python train.py --n_layer=8 --head_dim=128 --d_mlp=3072 --vocab_size=8192 --bias="all" --parallel_block=false --init_std_qkv=0.0172 --optimizer="muon_variant" --beta1=0.95 --decay_fraction=0.946 --final_lr_fraction=0.1 --seq_len=384 --z_loss=1e-05
MLP neurons of a small language model. Each row is named by its layer, matrix (up: input weights) and neuron, and shows model dimensions 512-639. Each number is 128 + 32 x the weight over its row's rms, rounded and kept within 0 to 255. Numbers have three digits each.
A block is one neuron, or neurons of one layer that tend to fire together. After each block is what it responds to, as a language model described it from the Wikipedia text at the highest values.

L3.up765:120102076074136079187098188113142155132051137116097134063168188169123147176129160052141186154155161118161095139088154163188084141137107115146106165119143118112157119086132108081156125128162150155184130162069206136113110127118093200165134125152094135124117154136106198096112119182122144134100120143123096114111073124141108125151109188160136133114104163129143141152116132157136120112132
L3.up1325:089151133079136100139160151161103161155130145178126139158083166173114121098111131125101105136175137107113109143151058082117137107126152125072165154153140124119162099179129121070127114102074088199116074088133088133159121112058077124109106059092167120119176118081132163115145093059155142115088183127123123126173140075123118117100163137167144137166097070105190116112142156154151106189116
L3.up1549:097145150105162127128104126120103112142166198122136125113128113110174121075108139170131110078157145091151110138149073178095138120139115122082156155103094145104088130067185145085098062153144113145172179132093101135040057096158071074086145197172076130103118154130131171190158130124116100111079122110108130089142086144192074140078092199103086148218177151103109109126160147125129079144124
L3.up1655:049176123083217149128109165131104169164142159138084137096185190120064096158128096099153136142151037109157087170119149150129136126180094145159105148109142142102190110124114133106160173103112110094158141139138105114085091109140157082117090093093175128162136122174112077174146090083132161121163068128148142111121131137171119095126085135088116083134136171057167152090083134131056167103133
Wikipedia title line breaks

L3.up558:137174133118045171105108179098175072158073121114106130146140175161132116092108128134084108138091105096168102105125119156150070077190170082101095103146063040111128123130137099180102082136164118115119059130091136138174090119120109064153136158134058056180083100107109136051079123156103159102194150115148153104199096078158103148093101089143122175119156116115157134167145181135082132132137
L3.up1399:133178118102147162106137104100145152167107173126179132096054092159092117110149115115188044104134083121152166047132180076110099143099099144094157123119104079074172137168129122110135140119142179106147146190078103125109154129137048109126127148105166139153064174150120107118147113091078113125143122153141105173122125133130111131108075106155135169130117134127099126199120179190101135140118
L3.up2198:126124159110130107068168088202163127120142133166143117147143109097117103046185114115085158119108102090220131101143122078139145158160168132087076137148181114111135126159180128142129105076215128096092096139136157083158060170134145154164078117096147159131127171128085130144143164131181146133117139121225150069112066142140149112058134062099112164203158139123132105109144154178076176131152
L3.up2812:111133121142123175142071132165136111134126115165173108048110167090080126133107148131134135152102188102103110081150166136150115175155149162151190133153145119152159132162124103110100048129134127156098152141194096104125142096134124148141114104114076114110062134158125173114139105168169111158122144168131112198207172152112140136115146118131143117165112121097105095166090117125157115134135
Joining hyphens and punctuation

L3.up2190:169148124100138150122096114121138040145098184098146190064174139177153156146183139107109155135136088133066130108135123115113129129144107045188132077148151149151136213146099145166072135132129173120173155084152176158193157123168117094122180083137099124141180118156134130162103168135141151120124162136170174127176151142082108141150102179097172162115153162127187125159164181126104063126116
L3.up2376:136109167129134155134188159137086072166112143079022163132150160162171149112201147168149132132108068115148069149157123182137141089145079154145132154108116102149102137100045152176152113148074114167110152182123106161153154040142106116145138145137133053115156150080134166138108110099080146142121140134102149179167129135088126088133088134156114133152132098135123159139114124168126118176084
L3.up2395:158078112131144107117120077165128097075115141063091145110131146136087139104098170114151130107123115096093168127169162149097100106154112157088069163147127110182139089128174161088133120096106103135138159160116092165171122170109070094180119130131118179093148092104182158119143106171097131123112102180119151083163124158086115108094150122166143159174098169092078073124147137135141131217138
L3.up2639:190092103125124109137135148142149115129168146125139161114107122116109095055149182174125112090135135146088144186152111050139100163157118127128108116160136059126111099145131096103088140142135133125108179120050129171119116104118108169135161167181124080166119191098116104163133190130117113171093144143122170124174093132123117135098200127107137160127132102088112160139121167225235126123115
Film and media nouns

L2.up211:189108072169113157118089128185159112137161178109091139152111073093117105127114127109093193103123086123122066210110102105150079156182126121137094159072107134110108136176085106134133131079073158167117081107146132120065123203145139117091171149159114164168137125099136124102108114151151085098123117099143104156163072131077167037127097057082101144125151115163132099137164160210121131105151
L2.up231:102101141180153124154151098161112113142096199152155129072147053087117186127134090191148079127126157170141108181138148127220094049131091087135154143117088153087101109117100159113103083093117124099187187168173099149162064110161085149151158098113118119180156128166181127081126141140131163145149078156126177122163138147142116093100084164108141136186111068142103181134102119125197181116121
L2.up793:111168147067102123087074114187127120109140132106087109113110159098105121114204157148163135084161111100137144172168135118105096083135145142161166106120122078107134109134102131152138160170166143159142143129074118114095136073108101167078090134141130116146136137065143171122149121104131176156109149172169057153116081154091145082146078116076138175157145140074094182094121167076123072183121
L2.up1222:133133181133130100147129068099153119169180157135098168091125166127108105139079145081122116093146167212102147151170100117117132189123150161133108093157130146114133106092139224099191119115134141161110166150188166160139102113132097141144108115072135120090140107169109132089120133133135205151139138123137174140119095106153141147132084113167059172097187133116134084139146103159096157155145
L2.up1278:110155134107175108161132169154212143134181147120144125133206085124146156128155139047127114103135127146112126108109074110100105099140103165108143170092135134129167073123116146153156144051141116106115141090101100107071104161092120114108071140105093128191098149123146192118102184079197128095168127185124184126058115093148148106115110122111130119131142162107156184196118145164157147137172
L2.up1318:140127169085181151102164135078207093138117038155166125133140074096113121148204078112132136089110161140145102125124123113120091037063131178134158063100098113118126099190133153079085119144103121104147160109063159109076133136148123142103103103113146109140133173071133148099173123137121102141106093157137168126127141086125167156141129164108172127141126104122136081174172125113081120155151
L2.up1379:092093109165127094102104174092142127074110113115150165127095143137124167119203138121136129153156145141160085123187099131100186148130107142211111161134039098116135121075110172112060136080118173097195151150158160172131148158156107118201140055028132158152113129149099133085112182163100103154117092126098096071116126089128182181105141140130114078158145172123087126137120091171121127176160
L2.up1865:110101158106173161163115168087119133179140170125134123142187150048147126156157133195078104133118101146124131123196129137130084108106064110136128084159129117142120122124105161080120111127094120137152133066155134160134149074105128080155119118092103096124165121151177145131103069123091137119139104134105142096140131110140128159158158026152110110100142102137082167173134113158144101094072
L2.up1901:148128115116135099069178145191146170168106117113138095140116116050113171149105094111099090142062089131087130120096115099135138085158093103182163166090092093127139120142136134078144145084067116055193140092125110255062155127134065089106113097103123071125102173113132168104145198091121173143118124119163200132144129086201149127115125098152132152134156143143121108120161143155101086133186
L2.up2090:142135085114129102087170139137141130101092145114149109154084140178074098121105083082155125174120083141151127129099099122099125156173120093168093184086134089080140079094139104128127164147113105064082137162066097111116158171131109137171136114134118150174118156117140160111215140166126071128136156112094113082091141090166191147074109122164138081108110138136119153161112127186146126111118
L2.up2236:113183100161196070117076118119149088126111147135132114140085165139074128082104176118144143123152067176161111139178148087129091112103086116062150104157142088170086125136066123139188134169142129101173081120126074094122095149099091110117109094164119082146118106143137150118143070150065152150064077141107142124140099127155156177072161106116158044107133131184119149141154119184124110121158
L2.up2917:116146143157125042151112194111128109186118144109144093138117093113125142115136140126138130156211077127199110116072080133134099140172098131159159090075103133139144155119141084127106155111115121071178147141066093161142097155182084054116129164093103144148145181154099157185071116079117117118101122137145071136133098074138098132177135128156121163123151157108121035101136108147156130092146
L2.up2928:138134115130134134178118128119152179149147176128130178185094114165147130136089119123125156159127143130092186115110206081108166106093163157162211103163134117147149134155140111127061162119104140094134134132144126142154128068105145095121128115060125128155184139122192134111135113135131130179097096198114119067156137155060144075128115118117139066084187113146131097148049134184097155117118
L2.up2946:155086139117131159137165197142115082134072109125143202128177138215207173114110130160114135139109161123156086064106122095124129116172113188096170164142112182139168193166036128103148118073175144117096173103157119188134125122097045108071088109083141175135141084063124154119167103136139127089109185173175155110135181153123136173041120130124119101114150115109126132160186177118086108152118
L2.up3042:083093131092164076117065120156121137144097138157033186116132106137139138062103112076142100124114168158175098100103179100153148158172136144139161145094158137146117178136176118083105066095142173158091192171076153123128129127141125111163119118125100132156169113153093157193168057233110156133132094115123091148095134097110172160161120030106150137090145134095088138090162138120172146147162
L2.up3070:067103069105112140131139149176226147153109061052091131086156116129146147146175112179139136137151078105155116143191162146077063192131076116080149048113119084173138122184141102170132174109116118140175111167155175156085181156140122176100161146063066166168158100089137130131159156086124121125119170121177136095154146076078128165149137111121143082125113104116136160120084190107141093255153
Film and domain category words

L2.up23:112069111087120154117150118184122122112077157109180136146124094129170121144129072110138110139120090121131116079179083097167123179164112147112145126165147162072114164187130113114122131138072120147110165157099156137108138160083144146084148120101145027111145097152154174112088115103127129082156112092125110089177192170208208130110136143143188145151120142101114120120094115133157159133089
L2.up140:125121123117125093135159112188111137090128150155141059164114200146153152083137119104139192058135143111170171101161122110133200129131144184133119109091094150157105135192162129172152104134064102091094149128138109144109154182137148118071157119126115168147105107131140119126116144095127146154110096210153118191138121139138079100143110127202149051136175113086076130161055128145115166085211
L2.up295:184143121143115109077144155137155149108175095106206127090149124153129098183123111148211126116121126161076122174108168117177139132126108145149069143128113057113116156151116104133133135158137170162104143094134122073113231129125119183075062109131136105150147092097098116105145126130112120162103101106180162132137153133127165093116138177093130111190096172126084078078129151091230122140093
L2.up413:147135105124101137188122135138078166075123091170159107154125130080088123158122159145195115076136174096073201084148117127135141091145142155064142126121165115060134090173080097129144131175146107153159174206120091130132109159060107118150169098133152141105169089110077192146149129116136107119183162087084189074186120096132085180167136163124154149080127135113072121121086143114118186070090
L2.up438:112124084142166142161135095096148146120099149150207148080106115116122111136127133130113109145109118114141157126158199105166142120163112130069161089109195080103144126142147090126113164096124177151090081113193108150091178155073162176077131083084133132156112141124086182117119122076121144138155117139142199042172120196121180128165132255113102149142131088182136061112103107119108117131124
L2.up548:092155120125079116193137089135119116132130102110173105168141170169130142069096138155119069129134177090140154149127153125118102129125118125166108125147102125170073063111091080099110132116115103086079140117107107144099116190125117121140131093101143115093136175101109118089129087123132095084131091159093066152070176139150175117119193114133182112054123141142102162160078159082135088137095
L2.up783:138152121138126120173091108170110143077033126079097141159134167125033139122164134140139137136145142140114098096147149159120122149123120184128115183161149110143127095147116095164135088117127070124092164165093121170091090072089122158158166112121122117156149147166113059108044158118089158149105111144142190161107132135120196138122134123160081148068136098110113193125117143100135142153094
L2.up1454:157120115127081140120115160162147179154132100118188133119084171094165156095168133134168158112091127103178113110130104152159133118136139165108131081130197148116086107181109129131136120153150162165116186083134190119094165083065156113132145130177107062080144117142069129129122146116110165109106140045135098125103125122112147091093134091118064163146161146147145085159142135149189088103058
L2.up1562:097138137098117140128073209159143206128163144121166179084159096148131140082156043117156159123180122127096074095132077134124149077072126135069132093125123128140141092042107086111098190123169117143114069145135097159109124128097140151118148142132123096166132212140199112122109098109122163178089192085163052053100174154144142137092170128102156076151080139059125103091071168150133091118117
L2.up1958:066105159092101177154057151167103109120118164171123136141092154128170140101119130140145163079131115073148159111152146130106096111155135128122133146128159117134112065122134135131132145113108100106088152165103101105172108197108120156119080184135165078108161169165131093094084112134145155070141136109123095132165121152143164157110128127177064119113169120183148105118102144120145129103108
L2.up2053:164117164110107151111156115102120127075155098163160160107129126119088152114090128160110084122155146136176183101125116090116098130147049136176090051073098161163234180187081149143139144110145091143091206156090147135085151132109118145085133126183170117144128115126159086189108080053170146096076101135034153112079131113156125150114122098130177167134097211106154093095134121138139087218134
L2.up2209:197236213077143141148121096091152161091119165120110196137116128154085116090074169089095128155148096119146098108101130135149134097115085067121096089129118107145136112106088147086200174183121125131093134157066173159086162103109165151086189071109200201131180147130147094129140154072159163089109108117109174129148159160126054099112088139118143150096159176180056107096114106144154128172100
L2.up2387:113102151156145131082129139110119174125143166138181128071120135137140104136127147098064142150101161078146108127139121149121137112088083159121145117169120113131111089108106148110101128117164173125159170123215108062099166159113087067154094137118150158189134198139154151178107106131124139160069123143133133097103143122169139091118141136078144087158130177154038115127135110116157131139104
L2.up2560:100114126128110152049091089164194176129128171072172107084086065084103120109139127130163130159144126068203127148086068127160121177092099158074123085135111139166122106116115172157108110135169092113168071211144120106120082130130128089106084139173145129148090120179156146144110134096135152119133122106147117092092146167179118135143103166168099094103144127125144128175112186074149161181111
L2.up2600:122060170168168111157137095104152097091174135144155118161187096126123146095126110180128110143128167097104118119152149151110090165135117143148130122125147131080125102125111102114145132139156134053096178130137047166067127126065089116115155132177172101089162112175173090085063157101063181130128162107130154135159147141142174124101175149163103179142143100119145072123077107156147134189111
L2.up2854:073106151135112072155121154152170138127107162088158108163181105146112127118147115144130072091134163054133134132201172134118060145168123091097128114091174165122108134117101099122164116137106085125132124130164126172130134113117146128158136115160139129128141145079179117069175145120114103149151147101151129075173116103094178135133108135134162171105130132059104167132173108125118145113155
Spanish name particles

L4.up2203:112128134076195131152090142143127151090163145117109154154016091047108091092157134098146077128132138160133106081138159193130125142146181140106170108115148154138124114085095117094141136084106102162042131149080077080139108152098095162211189079137121184154100058133115162155112119133075142153094144113111143113094166157107164100114149098158078113115127174107124104101107106163128153207123
Adjective-forming suffixes

L4.up2662:063120159130159208110149103101098126111175188089146068149099068117126194191166103137095121164177151189131196143107139155206156133207123118134111115173019161175159135125109127099099129075110131129168171059085180116080188132106104124092174106099067085128132164127074166144177081140124167161111134155145123101047118140179119100117120055098161192077119133105142107102164091093112135121155
Person description slot

L2.up36:138140080093125200188117086123201119131161147113103143136110151099120081123099109133205169110127102135177103179185180123152097160167113132089167108093064159124102132180077176121128096158143116073127119091137155101158158074093177153070085147095067108140112189104086101173094121102116184098151113140138132143140126085150092081124094144063112110134106172144106145124145113151134150120131
L2.up51:133133101059138186162097068150107129154096147118160055105145108124126125117136096142171184142107135142152087141141189165107170056131128062096133149125147094112097105116121118112134110128122154137198133127138083071165130156135114083157141113166195147151112082133191118156092114106126086137095091176118150181076152089181124105161096116166094137152094114134114107167063153136103098114169
L2.up154:097135108068120120147103109138146104078074160111167124149134122129127113103075140158114142132137090167114130163154142145113102082133118098134108103130122134131156132164142123139041148071070163116117140133146095144046127160085124177066091110207148130190121096152143130134099128167084082178166103130131120133167081159180122124125131101179124112097148119113136152141142090162152129156136
L2.up353:100166097077105150115151132126175137122155145132135097147157160120142086094123177131157146159145116141141109097128081132139168138125130122116192113106159178107180094194174111112146080153170174132127146155130100095195140157124123091141142151053156149129131153094144109126138146111149135136076171104098122160138141172159144092117131130123143136108139127140105144169112110131153161152118
L2.up446:163122127138158081142125106144161117135166114090166127088074093130139117092101112068148157122174056098154132165092143175146125115157093132130125089093153086130107114151050129143185106089134123138107093147140098174116154107108181143108152107103128198110130132148112087118136128124111186186152167103144145128135098143114154132150119121136215134140124091153095133156138136116147112142132
L2.up474:141105156088145171128165105162134087134063118111162056151085128149118067164095101156066106078082108126113197147100080074101128117121162151124141128142148174126184068134146111099139116095182228137119191145111122148096230088074114086117154144115118159164125073120154108052071092111119120180132149138141158164171109098114172096133150135156146208075078114090130112172048163080127116149133
L2.up922:154112092087103119104084143135112180126166151094096095070093057085121130115107133154178085129116129115130125134189094162164116116143062170103107120085153078114148154123099130128087100128136146214113076175133121063121153148082111088138091121139092108172105095105160113133113157162162133189080190134179136113102070118121110108092108118067096158165136131110162080126080153112104117149186
L2.up982:108154078150174138061108130175159109180126130175104154157116162104123141132159139137119096088188124093173111108110146132158164124182120125099129134107076158115147112166127146165089151119135174149069225108179144098089127109115132155184149155163091194141089102120106144133102188105177155159111162118125094166123152138133080178135099177117118132091184108058170071127119180107134140182143
L2.up1352:147159169080113157136097084148126130193149126192104095107118142129130098094155179118142100168138136143143141089173178148132144088093125115092106122145109126127120172150112074152179118118136168120110135102143097090142124117128142113085175090152102124181104142123147135117165148111144151163108093125137097125179131172109132116115167184149099141032115174067116133104145140127097092104121
L2.up2078:120142121109148118123117116112159091092110119102110088096141095117095079083124137081134106128193116096134148114108085161134123080147123121100138110104134128110086141167175112117121082132150169099086065052161095101119183163086120087130140152084130154088133198093133118090169126088130114191151142131150203098161176154157150109172130138138111141078140136141124110127147139165072128138146
L2.up2184:123154111151072143132125071099166162164103118095169168090155119113148117113199115126177144151131116095090127122123198130166091122199155144065102130168145121138099098131103118176146078146164163071166098139139106142095134129119151147102152164079161124165089134127086135105112104099123127157095112152140143178074129105121112165112109170112149091134128086113163144169123166229169057127157
L2.up2232:150143190110127115163070176171162142162091083139149066127110173134176082164137142076145127097078139119088145141118153116122144115134190100148146150119170090146113196129136158069141197134099185135064102120097172103215105122158091129194122188109130122113169098130152132130103166130084130069111079197177148193170170172172041119156162139091156152099143144087116137220077114154132099165157
L2.up2393:143148111182123069106143178139160129071131110148102156130131192096146109090093159151145125147211086142101095152113110109136169130049134139180131073124150115109101157151146120117145087159128148139171146132118117133136132097119126119149182103151159114107111105161130168135133119122208138086198067150103155097152129137164123145143121188090129061149125070101171041070118093157113131142088
L2.up2483:165125159064170118077083110156118124152131138104191118153105086124095159100135095106142140094141128136140159119128128143129148141138117134118120166131085047123088069175150112167073140193195142179191099135121129110127063098115092121106158160075127136131120066090174123136183163143132065153122140128064148135142124061165172120120133126082118142132140166115153119128171180103190162119147
L2.up2533:117178113095150124167137089097157099137149107114187137114165090117108101105177121093070094064073103128148165065089107088168129117090173117086138184148111109100108127116149141144150052125132175181179136145082086126118126132089132092133093068032173153109133177125141124179186122097129090160121110114133145108137120050142172129076139107114166150137104130143061095103106151096153142094123
L2.up3003:097168126080136155133144085194121098148158128070114135153074124076124150141116085076143122109132116102109134096163104152093093097199113171122066185171096151094099176083088147143163122106063167141059136136123122124076170091129076130100123158125152141143133119106168130102127145105166114104031113130156106140121133160150077105094157194169120143132068145094106137131065141125117105170097
Compound-word hyphens

L4.up1928:018159116104108138094087128171114074129149126170198168147154144141100108124129130114089102125097127168073169121135111112182219132093107128179115078137140146102132080167177160162116134099148108099127132169063157159114131096113198114118144158077117131119124101099128145108154154067218117112120099163145082096094083165125157105192138154111170100143124140151126106171141152163155186159155
Compound-joining hyphens

L4.up2492:186130148141138144086113110144082174116152156104116137135125155133112145138076152191101145146129120119080158147089180105128152077163148115085123133194147094179113097108161103115136164128129128096114159117102115159126105102109183144119173149055188134123099116059127091149122120181131092165112077109128115147177094151129107123144168203102120133170088127159075086123067090134171091166098
Spanish-language name pieces

L3.up508:174127106159099099156137105115160113102120150069168167151078181131029055166175146091133172108098109136161130119126111087097170094129145083071102168160132167183118166168127178113164158102157153173125142146186130135153089151140140084134127123186062109131126095151173160163136160095117128153108106095178163074047140096105144141081136177150132137163130104087087164143190069148146033116135
L3.up1748:118095146183117179112167116137127095069110132087152138195062183122117102106126159132168091078125094087088097084143103102108098143170069105125147146171079143188112092165096154119117123128093161116075155195110123131129086121071139066124134157119140105106124088094121126125130129147093114235086123062146112143134197115129125132088169117129111101143108153046103130134067146111100123129124
L3.up2274:063142120134111178145121171097130098153118130107123134190143102113073099158089102203131115085136069137199125052177143145140126127115143135181094115120098151121108114172136070127075092089104153065145151157071132076105067146096142166097131188061108120120168104141156165132152163136149071086091119101076101141131155100194107151113144160158100105148140128086091130143130075192146094130161
L3.up2287:098131167151138127122119166125157141151140114088130134069063090178117122100149126126102141125122166120154118067157134172096060149124142119129188155143141094132107156186169118152136103155088099139166068185167167172053149097117119139155184164093069100113221164121161130111128146097094128125127081114145162120129108138127053154153155118092092092146206119125195160113118062117105212146144
Mid-word name pieces